config.yaml
n_layer: 13
d_model: 192
n_head: 6
n_kv_head: 6
head_dim: 32
d_mlp: 512
vocab_size: 4096
activation: "geglu"
norm: "layernorm"
norm_place: "pre"
norm_eps: 1e-06
positions: "learned"
qk_norm: true
attn_scale: 0.177
bias: "all"
tie_embeddings: true
parallel_block: false
init: "normal"
init_std_qkv: 0.0604
init_std_o: 0.0118
init_std_up: 0.0604
init_std_down: 0.00725
optimizer: "muon"
lr: 0.0123
lr_mult_qkv: 0.7
lr_mult_down: 1.5
beta1: 0.95
lr_head: 0.00692
grad_clip: 1.0
warmup_steps: 0
schedule: "wsd"
decay_fraction: 0.578
decay_shape: "linear"
final_lr_fraction: 0.0
batch_tokens: 32768
seq_len: 256
doc_mask: false
train_tokens: 363800000
steps: 11103
dataset: "wikipedia_en"
MLP neurons of a small language model. Each row is named by its layer, matrix (gate and up: input weights; down: output weights) and neuron, and shows model dimensions 112-175. Each number is 50 + 12 x the weight over its row's rms, rounded and kept within 0 to 99. A neuron's up and down rows have the sign that makes its largest values positive.
After each neuron's rows, "fires in" lists the words (lower case) most often at its 100 highest values on Wikipedia text that the model never trained on.

L5.gate492:49 43 56 42 40 49 59 54 47 26 54 43 48 53 24 48 68 47 31 60 35 49 31 57 69 52 64 32 42 51 43 27 45 49 56 45 36 63 76 65 53 47 31 69 60 59 46 41 69 62 41 42 39 28 21 50 41 35 46 39 63 57 53 44
L5.up492:19 51 57 52 75 65 55 58 46 48 56 59 51 56 80 56 65 36 56 58 48 37 48 60 64 54 47 52 46 53 66 40 30 64 72 51 38 42 40 62 41 49 40 61 59 49 55 44 51 50 37 60 60 68 49 65 57 51 51 46 56 60 30 47
L5.down492:11 49 59 41 45 39 61 62 47 62 61 55 54 53 49 56 43 75 55 48 36 61 65 40 58 55 64 53 72 38 45 61 48 63 50 77 37 43 39 51 48 52 38 47 46 59 38 66 55 40 42 65 40 45 56 31 37 54 47 64 68 47 57 49
fires in: "the", "s", "entire", "average", "that"

L10.gate432:56 46 60 50 32 63 45 53 51 27 51 68 49 35 65 69 63 36 36 38 44 35 66 57 42 41 75 48 58 42 62 31 56 50 36 38 48 50 74 44 61 54 55 38 27 52 47 59 29 60 56 69 55 53 34 43 44 50 43 48 42 49 40 55
L10.up432:48 55 62 50 65 55 53 58 60 29 42 48 40 38 43 86 54 23 36 62 63 50 68 64 49 33 60 48 62 44 49 28 30 41 41 42 41 39 65 39 75 62 45 41 46 50 55 39 68 34 49 50 51 50 50 47 56 45 41 35 27 49 63 60
L10.down432:24 44 52 69 34 52 56 72 54 57 50 65 81 41 43 77 22 40 39 64 47 47 41 56 33 68 59 49 53 65 86 43 38 46 55 43 41 76 22 27 58 58 39 46 45 65 55 51 57 52 46 42 52 51 55 60 58 44 35 49 65 33 37 63
fires in: "as", "asymmetric", "asked"

L8.gate221:36 75 47 26 25 59 69 56 69 53 29 61 23 45 58 65 48 61 38 57 69 51 47 43 49 60 70 65 64 57 53 46 62 54 56 67 46 59 62 58 64 56 48 47 44 57 56 59 59 54 38 40 57 46 46 31 53 36 40 25 56 47 40 57
L8.up221:41 70 55 46 33 26 63 69 45 63 61 62 63 59 32 44 70 49 56 59 43 55 65 46 64 56 47 41 42 50 35 36 40 41 56 69 36 49 49 75 61 30 45 72 42 50 71 52 65 57 47 33 48 48 39 32 38 53 44 39 42 63 73 40
L8.down221:34 26 35 47 54 43 64 51 26 59 53 72 48 48 51 64 49 46 40 38 50 61 45 74 61 61 70 53 49 66 45 48 65 63 53 26 53 52 52 61 27 48 52 56 54 63 35 47 41 46 46 64 59 61 49 53 31 69 38 17 45 30 44 64
fires in: "the", "its", "no", "your"

L8.gate178:45 55 65 51 50 48 48 51 83 62 53 49 55 43 63 77 41 59 47 30 55 49 63 40 55 51 53 60 40 31 43 23 62 37 69 78 38 36 73 48 69 40 33 62 56 62 54 40 54 46 37 53 58 33 61 52 49 59 47 34 52 60 38 58
L8.up178:44 54 75 53 51 69 60 46 71 53 47 74 59 37 53 46 48 43 49 37 64 46 44 44 62 44 68 53 48 47 52 63 38 54 42 55 62 51 56 46 42 54 41 75 56 38 61 56 52 55 27 40 53 50 40 71 43 59 42 33 57 59 33 77
L8.down178:39 44 44 39 33 59 51 63 49 49 37 43 52 39 70 62 40 59 63 29 37 49 41 39 58 68 62 43 65 56 30 60 61 50 30 58 46 54 68 77 54 52 54 43 30 26 39 37 56 61 45 39 71 64 61 52 39 54 47 71 40 47 47 49
fires in: "its", "s", "their"

L10.gate389:65 47 40 56 26 55 74 48 34 35 53 40 45 49 41 41 59 52 57 46 36 40 50 43 46 58 46 43 53 22 37 59 27 55 70 67 56 51 34 27 49 51 69 54 33 55 52 50 65 34 62 54 40 39 51 54 52 33 49 50 51 39 46 41
L10.up389:58 55 52 33 61 59 45 46 26 37 50 61 83 78 57 65 56 48 47 67 62 53 52 52 37 56 50 36 45 53 51 35 43 57 75 56 53 58 73 46 56 67 63 38 43 73 37 65 58 35 84 32 47 49 63 49 36 40 38 58 43 37 26 51
L10.down389:06 51 59 36 54 43 52 45 54 59 36 76 44 68 49 52 52 53 51 26 38 49 43 54 48 47 51 69 60 51 45 61 54 67 25 53 72 55 50 42 41 37 44 31 66 74 37 55 39 44 60 41 37 64 44 54 58 57 56 48 50 60 31 63
fires in: "had", "has", "thus", "suggested"

L5.gate242:71 71 39 38 48 30 61 48 52 33 43 63 50 37 55 39 38 70 64 67 38 47 60 77 54 37 59 44 70 41 63 52 67 40 56 45 45 70 65 50 31 62 50 31 43 70 35 54 51 50 53 42 66 29 39 52 29 54 30 31 54 59 52 50
L5.up242:62 51 36 54 31 32 43 27 53 28 37 64 40 38 53 47 20 52 37 42 40 69 56 46 45 55 36 61 60 54 41 39 51 24 63 56 49 47 52 48 75 47 39 61 42 58 41 54 53 65 39 41 49 41 39 54 48 49 70 44 48 45 52 45
L5.down242:19 49 62 58 49 81 61 57 61 41 67 52 76 56 67 46 56 49 46 40 53 33 45 61 47 62 54 58 54 48 61 39 51 35 53 56 43 54 59 47 30 60 36 44 47 39 46 45 40 65 48 44 37 57 41 56 59 42 73 43 41 21 42 75
fires in: "and", "was", "he", "they", "later", "then"

L5.gate173:64 52 30 49 54 69 61 48 44 57 43 54 64 39 76 63 66 66 48 30 66 53 53 62 60 56 52 41 65 53 64 57 48 55 56 38 60 54 43 39 45 57 65 55 48 41 53 54 59 62 60 39 58 38 49 65 55 23 32 48 59 81 43 42
L5.up173:62 39 81 38 46 38 74 42 58 32 74 67 50 72 58 53 67 59 41 47 70 61 56 47 48 44 34 42 58 51 45 40 27 65 43 49 46 57 47 47 59 54 63 64 31 49 66 59 40 40 46 58 47 52 56 53 44 70 53 42 50 40 42 32
L5.down173:32 66 51 53 45 51 40 51 18 66 38 49 48 58 40 58 43 64 51 32 49 52 51 55 50 48 59 55 45 46 70 71 48 77 52 57 31 63 48 35 51 55 70 29 28 50 51 70 60 44 43 47 55 41 49 39 45 53 44 46 56 63 50 59
fires in: "has", "having", "have", "enemy", "got", "had"

L3.gate176:64 59 69 48 46 54 61 47 23 53 61 42 50 58 59 61 62 64 39 66 66 55 50 44 62 30 61 13 64 40 45 43 32 56 46 59 37 40 52 51 63 69 42 69 34 47 36 52 55 54 48 51 70 50 60 59 39 67 50 73 38 48 45 58
L3.up176:53 44 35 39 55 31 62 45 59 53 59 52 46 55 57 48 48 71 62 78 70 35 46 55 55 46 48 66 55 47 32 31 70 41 43 56 37 40 47 54 34 54 65 52 41 38 30 55 44 68 51 54 70 46 59 47 54 75 49 29 42 58 74 56
L3.down176:75 46 73 48 42 54 72 46 45 64 44 51 42 42 66 70 51 64 44 29 66 56 49 46 70 38 68 43 51 35 49 40 23 48 60 50 36 36 36 45 39 48 26 44 45 40 49 40 46 58 47 54 68 52 42 24 57 43 51 69 73 29 56 69
fires in: "this", "such", "however"

L6.gate228:27 41 47 81 25 50 55 62 60 31 56 46 41 54 28 59 40 70 45 69 42 43 44 67 27 54 19 54 43 80 75 40 37 62 40 41 48 66 67 26 69 74 56 60 50 58 73 41 57 68 49 75 65 65 47 55 53 43 50 58 44 49 34 35
L6.up228:61 68 41 57 45 64 47 59 54 47 46 34 71 45 56 52 69 48 48 57 39 60 55 55 45 40 46 47 55 52 66 65 36 52 36 56 35 52 57 53 56 62 51 56 60 73 54 37 51 42 36 50 45 18 15 40 40 53 51 43 54 69 26 67
L6.down228:69 55 47 52 56 34 53 60 71 56 57 49 65 61 54 47 37 28 55 56 37 62 51 54 60 44 57 63 46 40 55 38 37 51 51 38 46 36 48 41 40 32 47 52 52 43 49 60 49 47 45 63 41 36 61 33 55 67 43 32 46 51 42 73
fires in: "of", "under", "up"

L3.gate107:52 62 26 31 34 58 44 54 64 51 48 45 52 36 41 48 36 66 62 65 49 43 39 41 47 55 50 53 56 43 60 37 48 49 19 46 64 32 54 42 39 21 53 37 40 42 56 46 53 58 53 46 69 71 47 51 41 54 58 31 47 46 51 69
L3.up107:55 65 39 55 67 63 67 60 56 75 44 45 50 67 51 63 49 42 54 41 73 26 40 41 30 66 34 34 69 41 62 32 42 57 43 51 46 66 36 53 39 33 52 35 58 45 57 52 49 86 37 49 68 66 64 51 39 53 40 46 45 61 52 61
L3.down107:57 47 41 45 25 43 40 76 64 59 60 42 69 20 42 53 47 51 58 47 50 41 55 72 63 44 66 61 58 43 52 46 50 61 62 39 64 52 45 49 42 32 54 59 42 72 51 59 67 55 41 58 54 74 56 40 44 63 38 48 48 32 60 61
fires in: "of", "to"

L6.gate223:60 67 57 58 41 61 35 68 57 49 35 50 42 28 35 46 51 48 49 45 54 48 44 45 45 49 29 30 41 52 38 56 41 68 32 49 73 36 75 47 70 58 46 48 48 49 67 58 47 32 68 32 69 48 54 58 35 56 66 51 51 41 41 77
L6.up223:45 69 44 53 42 47 36 66 50 59 61 79 52 55 63 49 42 42 56 60 40 56 19 58 67 44 47 20 49 47 46 49 33 56 58 42 51 53 49 56 40 55 35 58 59 44 50 48 48 56 24 39 49 59 69 47 57 58 49 47 35 56 48 40
L6.down223:58 30 62 50 45 73 50 43 63 37 74 57 75 47 45 40 60 79 28 65 49 48 38 37 33 48 37 61 52 37 42 45 67 48 67 35 58 49 66 38 53 41 47 29 39 54 63 38 42 33 79 53 70 63 56 70 53 14 47 53 49 61 39 49
fires in: "of", "was", "to", "became", "remained"

L10.gate193:59 48 62 30 30 55 47 38 35 49 24 58 51 52 65 60 41 56 53 54 46 56 54 44 41 37 32 48 61 41 56 72 31 47 75 59 47 28 42 60 44 69 45 29 26 54 57 40 57 44 52 62 58 59 46 50 42 54 47 57 40 65 74 37
L10.up193:60 59 45 41 60 50 39 63 49 38 59 31 30 59 36 53 41 55 58 59 57 46 43 80 29 62 54 44 66 62 51 50 52 75 46 46 37 64 39 60 43 42 51 73 67 83 51 55 37 63 48 27 45 45 55 49 56 39 56 46 37 40 69 39
L10.down193:22 53 67 51 54 65 32 59 55 33 43 26 35 41 35 32 28 45 53 46 55 50 39 69 35 30 53 35 60 66 65 58 43 45 55 29 63 66 44 55 57 53 47 43 51 36 43 48 60 68 57 47 40 66 62 64 65 42 53 56 53 61 61 59
fires in: "to", "not", "would", "can", "cannot"

L10.gate127:49 47 33 57 41 59 50 49 65 32 57 37 39 32 47 67 47 20 46 56 23 46 59 71 61 49 57 54 58 47 69 70 67 57 62 48 37 33 68 46 52 70 50 62 88 58 35 58 51 54 59 43 48 58 66 63 36 48 60 37 40 61 28 66
L10.up127:24 37 41 56 48 59 56 35 81 52 76 51 25 44 66 53 34 42 57 65 50 62 46 72 60 65 72 49 37 36 52 45 48 45 37 69 47 55 40 52 35 47 52 43 66 75 49 65 60 53 44 67 40 69 55 48 50 52 46 24 59 56 52 56
L10.down127:36 42 40 48 66 44 50 48 40 34 39 55 50 34 72 54 43 54 49 65 44 60 64 68 63 65 57 52 39 56 53 63 48 52 31 31 46 52 47 60 47 54 54 43 32 53 66 65 36 52 50 56 68 55 55 50 61 51 47 49 74 61 41 69
fires in: "in"

L5.gate90:55 80 48 27 48 18 45 55 66 65 37 71 59 41 46 39 16 46 67 58 32 50 42 37 48 32 57 50 66 36 41 44 52 77 30 42 44 26 61 47 28 49 44 50 51 51 51 38 50 36 44 54 44 58 51 64 15 44 55 63 46 42 60 36
L5.up90:58 45 67 28 35 27 73 38 51 72 57 69 46 28 56 47 15 41 73 64 34 61 64 56 31 39 62 50 59 61 69 49 63 53 36 52 32 36 44 62 70 66 47 43 55 49 40 49 47 41 73 22 65 45 46 47 36 54 52 30 34 58 48 62
L5.down90:50 74 64 42 71 47 53 47 26 55 44 47 30 42 71 50 38 32 73 56 37 38 37 39 25 44 52 37 60 58 52 69 50 50 78 40 25 43 50 56 32 52 55 60 57 70 59 33 23 50 63 42 60 27 68 41 50 55 45 50 63 40 41 57
fires in: "to", "cannot"

L10.gate195:72 60 57 49 55 42 61 39 60 47 44 61 30 68 51 68 30 35 47 58 57 61 68 36 50 38 38 32 46 35 57 52 43 64 62 37 51 52 59 47 37 64 38 69 59 65 55 50 48 42 64 52 53 70 42 56 24 48 40 39 54 48 53 49
L10.up195:49 44 40 39 38 29 58 46 39 45 49 42 45 47 55 29 19 59 51 52 43 39 43 52 56 25 48 52 54 30 48 49 75 62 53 36 49 56 60 43 41 64 66 60 49 57 28 59 54 29 63 39 61 37 60 63 60 47 51 20 37 40 73 48
L10.down195:53 46 44 63 46 61 26 39 57 38 70 43 46 52 56 43 17 50 51 57 57 62 39 68 36 41 49 34 51 30 50 44 41 48 65 24 32 39 60 43 19 43 58 38 32 57 44 76 60 60 72 73 48 46 67 70 50 62 48 36 54 65 50 40
fires in: "can", "may", "not", "would", "will", "could"

L8.gate166:56 50 64 59 39 61 36 63 79 51 35 56 44 50 41 67 66 45 44 50 45 40 72 45 17 66 50 40 29 49 46 43 58 30 62 51 40 38 55 35 67 63 70 64 54 52 68 51 51 32 29 75 44 54 59 33 55 60 64 43 51 59 51 58
L8.up166:50 42 48 50 33 63 68 46 56 39 54 46 44 40 52 66 39 28 53 51 51 39 60 48 69 48 45 52 56 74 43 43 66 50 45 23 42 51 75 57 41 41 44 71 77 50 46 48 55 47 57 51 58 64 53 44 50 44 38 52 40 45 45 55
L8.down166:39 60 74 44 39 36 49 73 37 64 48 68 42 41 68 61 75 48 51 36 34 60 30 44 42 53 31 52 56 41 49 34 41 40 64 51 55 46 23 33 47 50 49 40 43 55 44 60 18 48 44 46 41 41 69 45 54 56 65 39 89 53 43 58
fires in: "as", "a", "to"

L6.gate72:52 50 21 64 33 52 48 37 81 42 51 47 36 47 64 65 57 52 35 27 64 48 44 24 32 38 37 43 37 53 66 65 58 47 29 43 73 27 70 39 46 42 44 53 58 47 65 55 67 45 47 75 58 41 40 61 46 69 71 49 49 38 38 42
L6.up72:63 42 27 73 54 22 52 78 67 36 57 37 42 61 40 48 53 43 51 24 52 55 38 62 57 57 47 60 51 53 67 34 52 46 35 47 48 47 37 51 46 49 42 36 51 45 47 30 62 59 44 55 46 67 42 44 51 45 45 63 53 68 56 87
L6.down72:43 40 62 47 42 65 63 81 54 40 47 51 35 34 14 49 69 58 50 58 45 51 48 44 62 53 57 55 50 46 50 40 61 50 41 69 47 42 28 38 60 35 58 55 44 35 63 54 47 44 54 51 73 53 50 55 40 33 44 63 67 60 69 44
fires in: "of", "under"

L3.gate463:51 80 53 56 44 45 45 45 69 68 36 58 29 38 40 64 50 48 64 63 47 42 52 48 56 57 17 51 43 51 73 60 53 47 51 51 34 36 67 25 55 40 68 66 45 66 28 44 56 68 48 43 57 49 40 51 54 69 45 45 43 42 36 50
L3.up463:55 58 40 53 53 64 65 35 62 61 62 71 52 61 44 46 42 48 67 47 55 58 57 61 47 41 54 54 58 48 53 40 58 45 28 17 53 61 36 55 34 76 44 41 32 49 48 24 42 59 61 45 32 53 19 46 53 45 44 48 55 68 81 65
L3.down463:48 51 38 52 36 52 42 57 23 43 29 55 60 38 32 62 39 56 44 46 37 63 62 61 47 49 40 31 45 40 45 45 38 48 38 70 50 54 56 59 69 30 49 63 42 38 59 67 40 43 46 47 51 37 42 41 70 54 28 47 26 39 72 43
fires in: "of", "for"

L5.gate37:61 67 54 47 55 40 75 45 65 42 41 65 43 35 67 63 44 38 41 59 41 37 61 53 57 33 42 78 52 39 55 42 37 64 47 46 49 52 48 51 50 70 42 63 41 56 77 40 54 54 47 40 58 51 55 58 43 28 44 30 51 47 29 37
L5.up37:41 52 61 35 50 43 22 41 46 67 40 47 31 44 53 64 62 42 31 33 52 38 58 58 52 62 59 50 54 48 68 50 47 49 25 47 49 35 37 53 67 54 59 53 67 57 49 69 69 61 37 60 40 54 47 44 33 39 59 46 56 51 52 38
L5.down37:45 48 48 40 50 51 58 37 52 34 49 52 57 45 57 52 79 50 57 56 42 54 64 50 33 36 46 64 38 52 60 63 39 42 49 42 85 53 47 45 69 45 67 55 30 36 63 54 58 48 47 49 43 47 28 44 42 34 70 51 39 58 48 63
fires in: "under", "at", "over"

L10.gate356:51 40 51 69 41 50 38 48 41 64 63 39 56 17 58 58 59 59 37 27 45 53 69 67 37 51 45 34 29 57 21 57 48 51 45 49 31 38 64 67 66 48 51 64 56 53 62 50 41 57 41 44 44 58 60 50 28 68 36 37 58 37 64 36
L10.up356:35 59 68 32 59 59 40 72 62 48 41 42 48 39 42 36 41 67 44 30 37 66 69 51 50 63 54 55 69 57 58 39 52 42 47 59 51 38 70 55 53 34 37 42 74 53 62 50 58 64 43 35 45 57 46 49 54 44 32 35 42 81 55 46
L10.down356:26 60 49 65 55 64 31 73 50 74 48 63 37 61 61 48 58 43 55 51 39 53 39 51 50 62 53 55 64 51 59 42 62 35 53 21 35 55 48 38 58 57 63 47 46 69 43 42 29 51 44 36 58 71 46 62 49 59 40 42 67 58 51 72
fires in: "her", "s", "them"

L10.gate270:61 63 58 39 43 60 47 57 52 47 39 72 32 44 51 38 51 44 63 57 51 34 37 59 61 48 49 64 65 41 72 48 61 36 24 50 56 55 64 44 26 37 38 36 56 28 41 47 53 54 40 49 60 62 36 59 50 45 35 55 33 58 45 40
L10.up270:57 27 32 49 40 62 54 43 63 56 51 77 38 48 56 37 48 49 38 56 66 59 37 55 61 52 72 54 46 72 42 46 48 49 54 49 49 54 52 45 60 66 61 44 58 36 60 55 67 43 55 27 40 62 55 42 47 36 40 29 23 41 29 46
L10.down270:41 47 59 53 33 47 45 54 61 38 59 50 70 58 28 66 43 70 56 55 39 64 52 29 69 53 20 56 44 43 53 28 51 45 42 57 52 67 72 56 59 55 57 28 60 44 38 40 54 46 65 62 56 63 32 37 40 52 48 48 30 50 59 65
fires in: "is", "was", "are", "became", "later", "been"

L5.gate307:28 41 54 38 44 42 62 47 57 64 40 42 47 35 51 61 39 53 54 42 73 65 52 55 45 56 40 58 28 52 62 63 56 41 47 57 32 43 47 73 73 28 56 53 64 52 53 48 44 56 60 33 45 59 56 39 43 50 39 31 58 69 48 59
L5.up307:06 43 45 51 31 57 75 50 69 59 43 58 39 38 34 40 47 61 53 30 62 50 62 56 42 50 52 53 59 35 73 43 49 62 64 51 45 65 58 39 46 62 45 64 66 38 53 49 55 60 51 43 72 36 40 44 52 42 61 55 63 68 48 55
L5.down307:56 71 43 41 47 46 64 72 58 58 19 43 46 41 51 55 56 53 28 48 53 38 58 42 38 61 48 44 42 61 45 34 52 45 76 46 47 63 38 66 47 56 58 52 55 65 54 59 35 54 61 52 38 43 38 40 61 39 51 56 54 72 47 59
fires in: "the", "s", "first", "of"

L5.gate226:37 67 45 41 38 44 73 45 53 44 49 25 34 53 65 47 53 47 55 48 57 64 34 40 40 51 42 64 34 51 74 51 46 55 48 46 60 39 63 38 63 48 35 35 64 83 59 64 50 67 70 66 49 36 61 81 54 42 50 31 47 42 40 45
L5.up226:59 52 46 59 44 58 71 32 33 45 50 35 67 57 41 80 66 56 57 56 47 28 71 48 40 36 58 57 46 65 50 38 45 31 45 43 41 58 41 40 54 54 56 75 54 57 53 65 58 49 72 52 36 74 21 56 60 57 49 46 64 48 48 46
L5.down226:38 49 66 45 62 54 52 39 48 40 50 46 43 64 51 57 69 52 55 60 51 52 27 51 38 50 29 47 75 52 75 77 49 63 42 48 45 52 40 56 27 41 57 31 55 56 41 48 34 53 56 20 58 33 55 68 28 33 67 38 40 47 54 65
fires in: "that", "they", "which", "it", "who"

L4.gate24:46 46 63 57 69 15 40 35 43 30 56 49 24 43 48 54 35 34 60 67 24 29 61 50 59 66 34 49 57 56 56 53 56 52 59 46 50 55 24 59 54 64 45 43 52 55 31 50 51 35 54 48 60 65 61 31 36 68 48 43 69 55 60 15
L4.up24:59 29 41 39 70 41 69 48 37 66 66 65 62 52 74 57 49 44 65 72 29 48 71 69 42 64 50 42 51 49 76 43 57 72 42 44 59 39 40 36 69 48 78 50 49 72 66 40 42 51 46 49 45 54 41 52 48 49 52 42 42 58 49 38
L4.down24:41 63 58 62 60 61 36 46 58 59 76 50 38 37 58 38 41 21 43 55 64 27 43 58 53 50 47 46 47 45 49 55 47 62 46 64 63 60 62 50 43 33 43 43 62 31 35 43 42 50 51 59 57 53 51 40 26 80 57 24 42 51 32 48
fires in: "to", "in", "when", "while", "following", "at"

L4.gate100:55 50 56 69 60 59 50 29 60 40 56 38 41 48 66 49 66 39 48 53 62 95 62 63 61 40 56 56 43 41 53 47 48 50 42 59 31 33 47 49 57 64 48 57 49 36 69 64 53 68 58 41 62 48 59 58 19 37 44 51 54 57 52 49
L4.up100:35 63 44 48 58 32 51 51 57 48 59 43 48 54 39 55 62 55 53 68 29 57 42 46 58 47 48 81 41 48 38 34 34 47 48 59 49 45 56 22 64 50 43 51 52 53 52 57 47 64 24 29 42 43 39 33 51 66 59 44 53 61 71 63
L4.down100:56 47 63 41 36 63 42 50 48 56 65 86 68 30 52 34 63 54 61 49 51 10 41 51 35 66 64 59 52 46 58 57 49 66 48 32 53 39 48 42 54 33 63 45 36 48 42 34 55 61 52 51 63 60 48 74 41 64 57 42 53 79 52 41
fires in: "under", "an"

L8.gate394:48 56 66 44 36 58 52 37 44 62 31 29 53 54 32 36 41 61 23 37 49 45 59 37 37 25 53 78 52 59 42 70 50 53 57 32 41 52 62 35 56 73 46 66 44 80 73 38 57 58 50 52 57 40 56 61 46 35 52 36 46 54 42 56
L8.up394:42 48 48 54 59 68 60 41 51 48 43 41 57 65 40 48 36 60 41 49 36 63 60 68 28 57 46 56 60 56 62 57 40 53 48 47 55 59 43 38 47 57 52 56 58 42 61 73 63 43 63 37 56 29 68 47 42 42 58 47 40 42 53 59
L8.down394:24 67 58 48 39 62 32 38 54 37 62 43 31 40 55 82 58 72 52 65 56 41 56 58 53 51 52 56 33 29 69 52 40 31 52 29 39 36 36 55 42 55 48 52 51 54 16 51 63 47 48 58 49 48 48 49 44 52 55 53 52 66 54 57
fires in: "who", "we", "he", "they", "to"

L10.gate294:61 37 58 46 49 40 64 57 78 48 83 63 32 40 56 43 54 53 61 43 46 61 68 56 73 66 39 61 52 45 64 78 60 38 38 30 42 54 39 21 43 36 48 41 65 41 48 58 59 20 54 40 49 62 33 60 45 55 64 57 51 24 40 40
L10.up294:26 50 60 42 65 34 39 52 68 48 76 58 58 27 53 66 36 51 64 81 54 37 55 39 52 67 56 52 62 19 64 36 48 63 54 46 45 58 47 35 55 61 28 49 67 38 53 51 55 51 43 66 52 78 53 43 75 39 36 49 71 53 61 51
L10.down294:01 31 34 42 52 44 54 64 54 60 76 61 34 51 58 57 53 58 46 48 38 58 57 34 67 34 36 60 44 32 57 39 60 51 51 48 60 50 52 22 58 58 59 25 46 48 50 39 50 42 66 45 49 22 55 47 34 70 65 46 61 43 52 56
fires in: "in"

L6.gate116:50 47 57 57 49 70 46 47 55 49 61 69 56 48 46 33 69 79 46 65 56 41 33 40 48 53 21 34 48 40 46 70 46 52 55 73 33 66 38 39 55 47 62 52 63 39 56 51 49 53 62 21 41 50 49 52 59 50 54 76 34 48 70 45
L6.up116:57 32 35 47 73 60 58 54 47 58 61 44 33 46 69 47 56 47 43 69 36 55 69 57 55 39 43 58 48 50 52 65 61 43 37 76 58 51 50 53 50 51 59 62 63 30 37 36 38 46 47 52 49 47 54 45 53 47 52 43 43 72 73 49
L6.down116:26 50 59 70 47 67 39 70 57 51 60 35 74 35 41 50 49 48 58 62 52 39 37 37 44 45 50 33 46 14 57 58 62 53 42 48 72 37 68 35 59 55 69 59 53 48 39 46 50 55 65 41 42 44 52 85 52 51 59 56 41 63 42 48
fires in: "of", "asked", "such", "informed", "told", "allowed"

L8.gate132:61 56 26 38 56 50 49 32 46 41 52 53 53 29 59 54 60 70 56 71 45 18 28 65 62 64 53 49 47 22 63 27 46 44 43 35 66 56 57 58 53 67 61 42 66 65 49 46 38 42 60 34 53 38 37 39 49 29 58 58 21 51 43 41
L8.up132:71 38 69 54 31 66 44 46 43 56 28 36 33 53 63 44 50 64 67 50 46 68 49 50 39 64 45 24 40 64 34 61 44 57 40 45 40 34 41 51 61 48 71 69 70 39 55 71 56 67 64 61 45 40 63 48 56 57 66 52 33 46 76 60
L8.down132:48 38 41 61 54 53 63 51 44 46 61 53 35 54 57 52 59 53 33 57 43 32 40 53 53 58 48 14 60 27 55 71 57 69 39 41 44 52 60 57 76 59 50 46 69 67 34 35 57 45 47 62 43 46 52 26 52 28 46 62 49 34 56 43
fires in: "and", "or", "orchestra", "by"

L3.gate20:49 49 55 55 34 40 43 56 48 20 48 47 22 53 22 54 40 34 42 45 48 49 53 54 82 54 33 50 55 27 36 51 49 35 39 43 43 58 52 52 45 53 49 52 63 54 42 45 64 45 57 43 50 59 44 50 58 19 60 56 34 33 36 49
L3.up20:51 40 72 43 50 42 52 49 46 53 53 60 46 71 58 57 51 75 62 59 46 58 78 46 67 49 43 47 67 33 51 41 67 61 48 34 42 50 62 34 42 35 64 66 66 60 35 54 51 64 38 80 49 34 36 41 39 43 46 49 37 60 47 49
L3.down20:46 43 47 44 43 48 61 36 54 51 54 51 65 52 69 53 57 58 30 50 58 59 44 58 50 52 47 55 54 59 50 67 61 58 65 28 30 30 40 67 49 38 35 48 55 56 50 64 52 72 48 23 62 64 56 37 43 75 64 46 70 46 37 23
fires in: "and", "but", "or"

L10.gate151:57 29 44 35 64 49 65 36 49 45 63 46 48 32 50 34 51 63 50 42 28 53 43 81 73 53 61 56 59 51 69 59 42 39 43 57 46 47 62 51 47 57 57 72 55 47 60 66 64 45 56 64 51 70 27 45 50 30 68 79 34 32 52 34
L10.up151:57 63 50 41 49 64 29 48 37 49 64 67 60 59 36 50 30 43 49 37 27 53 52 63 49 58 49 82 44 53 47 42 56 46 43 28 58 62 26 35 18 57 44 48 59 57 51 48 65 44 37 46 44 63 41 56 61 48 44 58 44 43 63 43
L10.down151:25 36 60 32 58 61 44 45 36 43 36 42 54 38 55 36 36 32 29 53 54 57 47 65 31 52 56 47 53 63 52 45 73 52 50 59 56 26 56 50 33 41 37 53 50 46 34 66 52 46 34 42 49 37 57 47 44 58 35 45 54 49 47 39
fires in: "in", "at", "of", "to", "leave", "near"

L3.gate60:56 71 52 52 50 53 55 44 78 25 66 46 60 48 61 51 57 40 61 73 50 32 44 37 33 61 49 36 66 39 71 47 62 37 40 46 60 45 70 50 31 42 43 56 68 41 54 44 60 42 36 27 66 43 60 39 43 57 56 39 46 39 37 44
L3.up60:48 51 62 61 47 36 68 28 56 35 49 42 49 74 61 64 45 38 41 48 50 40 50 40 49 61 38 50 65 30 38 40 63 52 41 58 50 44 76 54 46 41 45 70 43 58 55 43 39 59 43 29 45 73 52 58 52 42 44 56 49 81 59 60
L3.down60:34 43 34 48 43 58 46 65 57 62 68 58 46 49 26 45 59 47 33 65 34 63 50 50 66 51 75 43 63 53 44 33 56 53 63 45 51 36 52 59 37 42 51 57 56 56 36 64 28 61 31 33 60 43 52 22 54 28 45 37 49 53 44 34
fires in: "of", "for"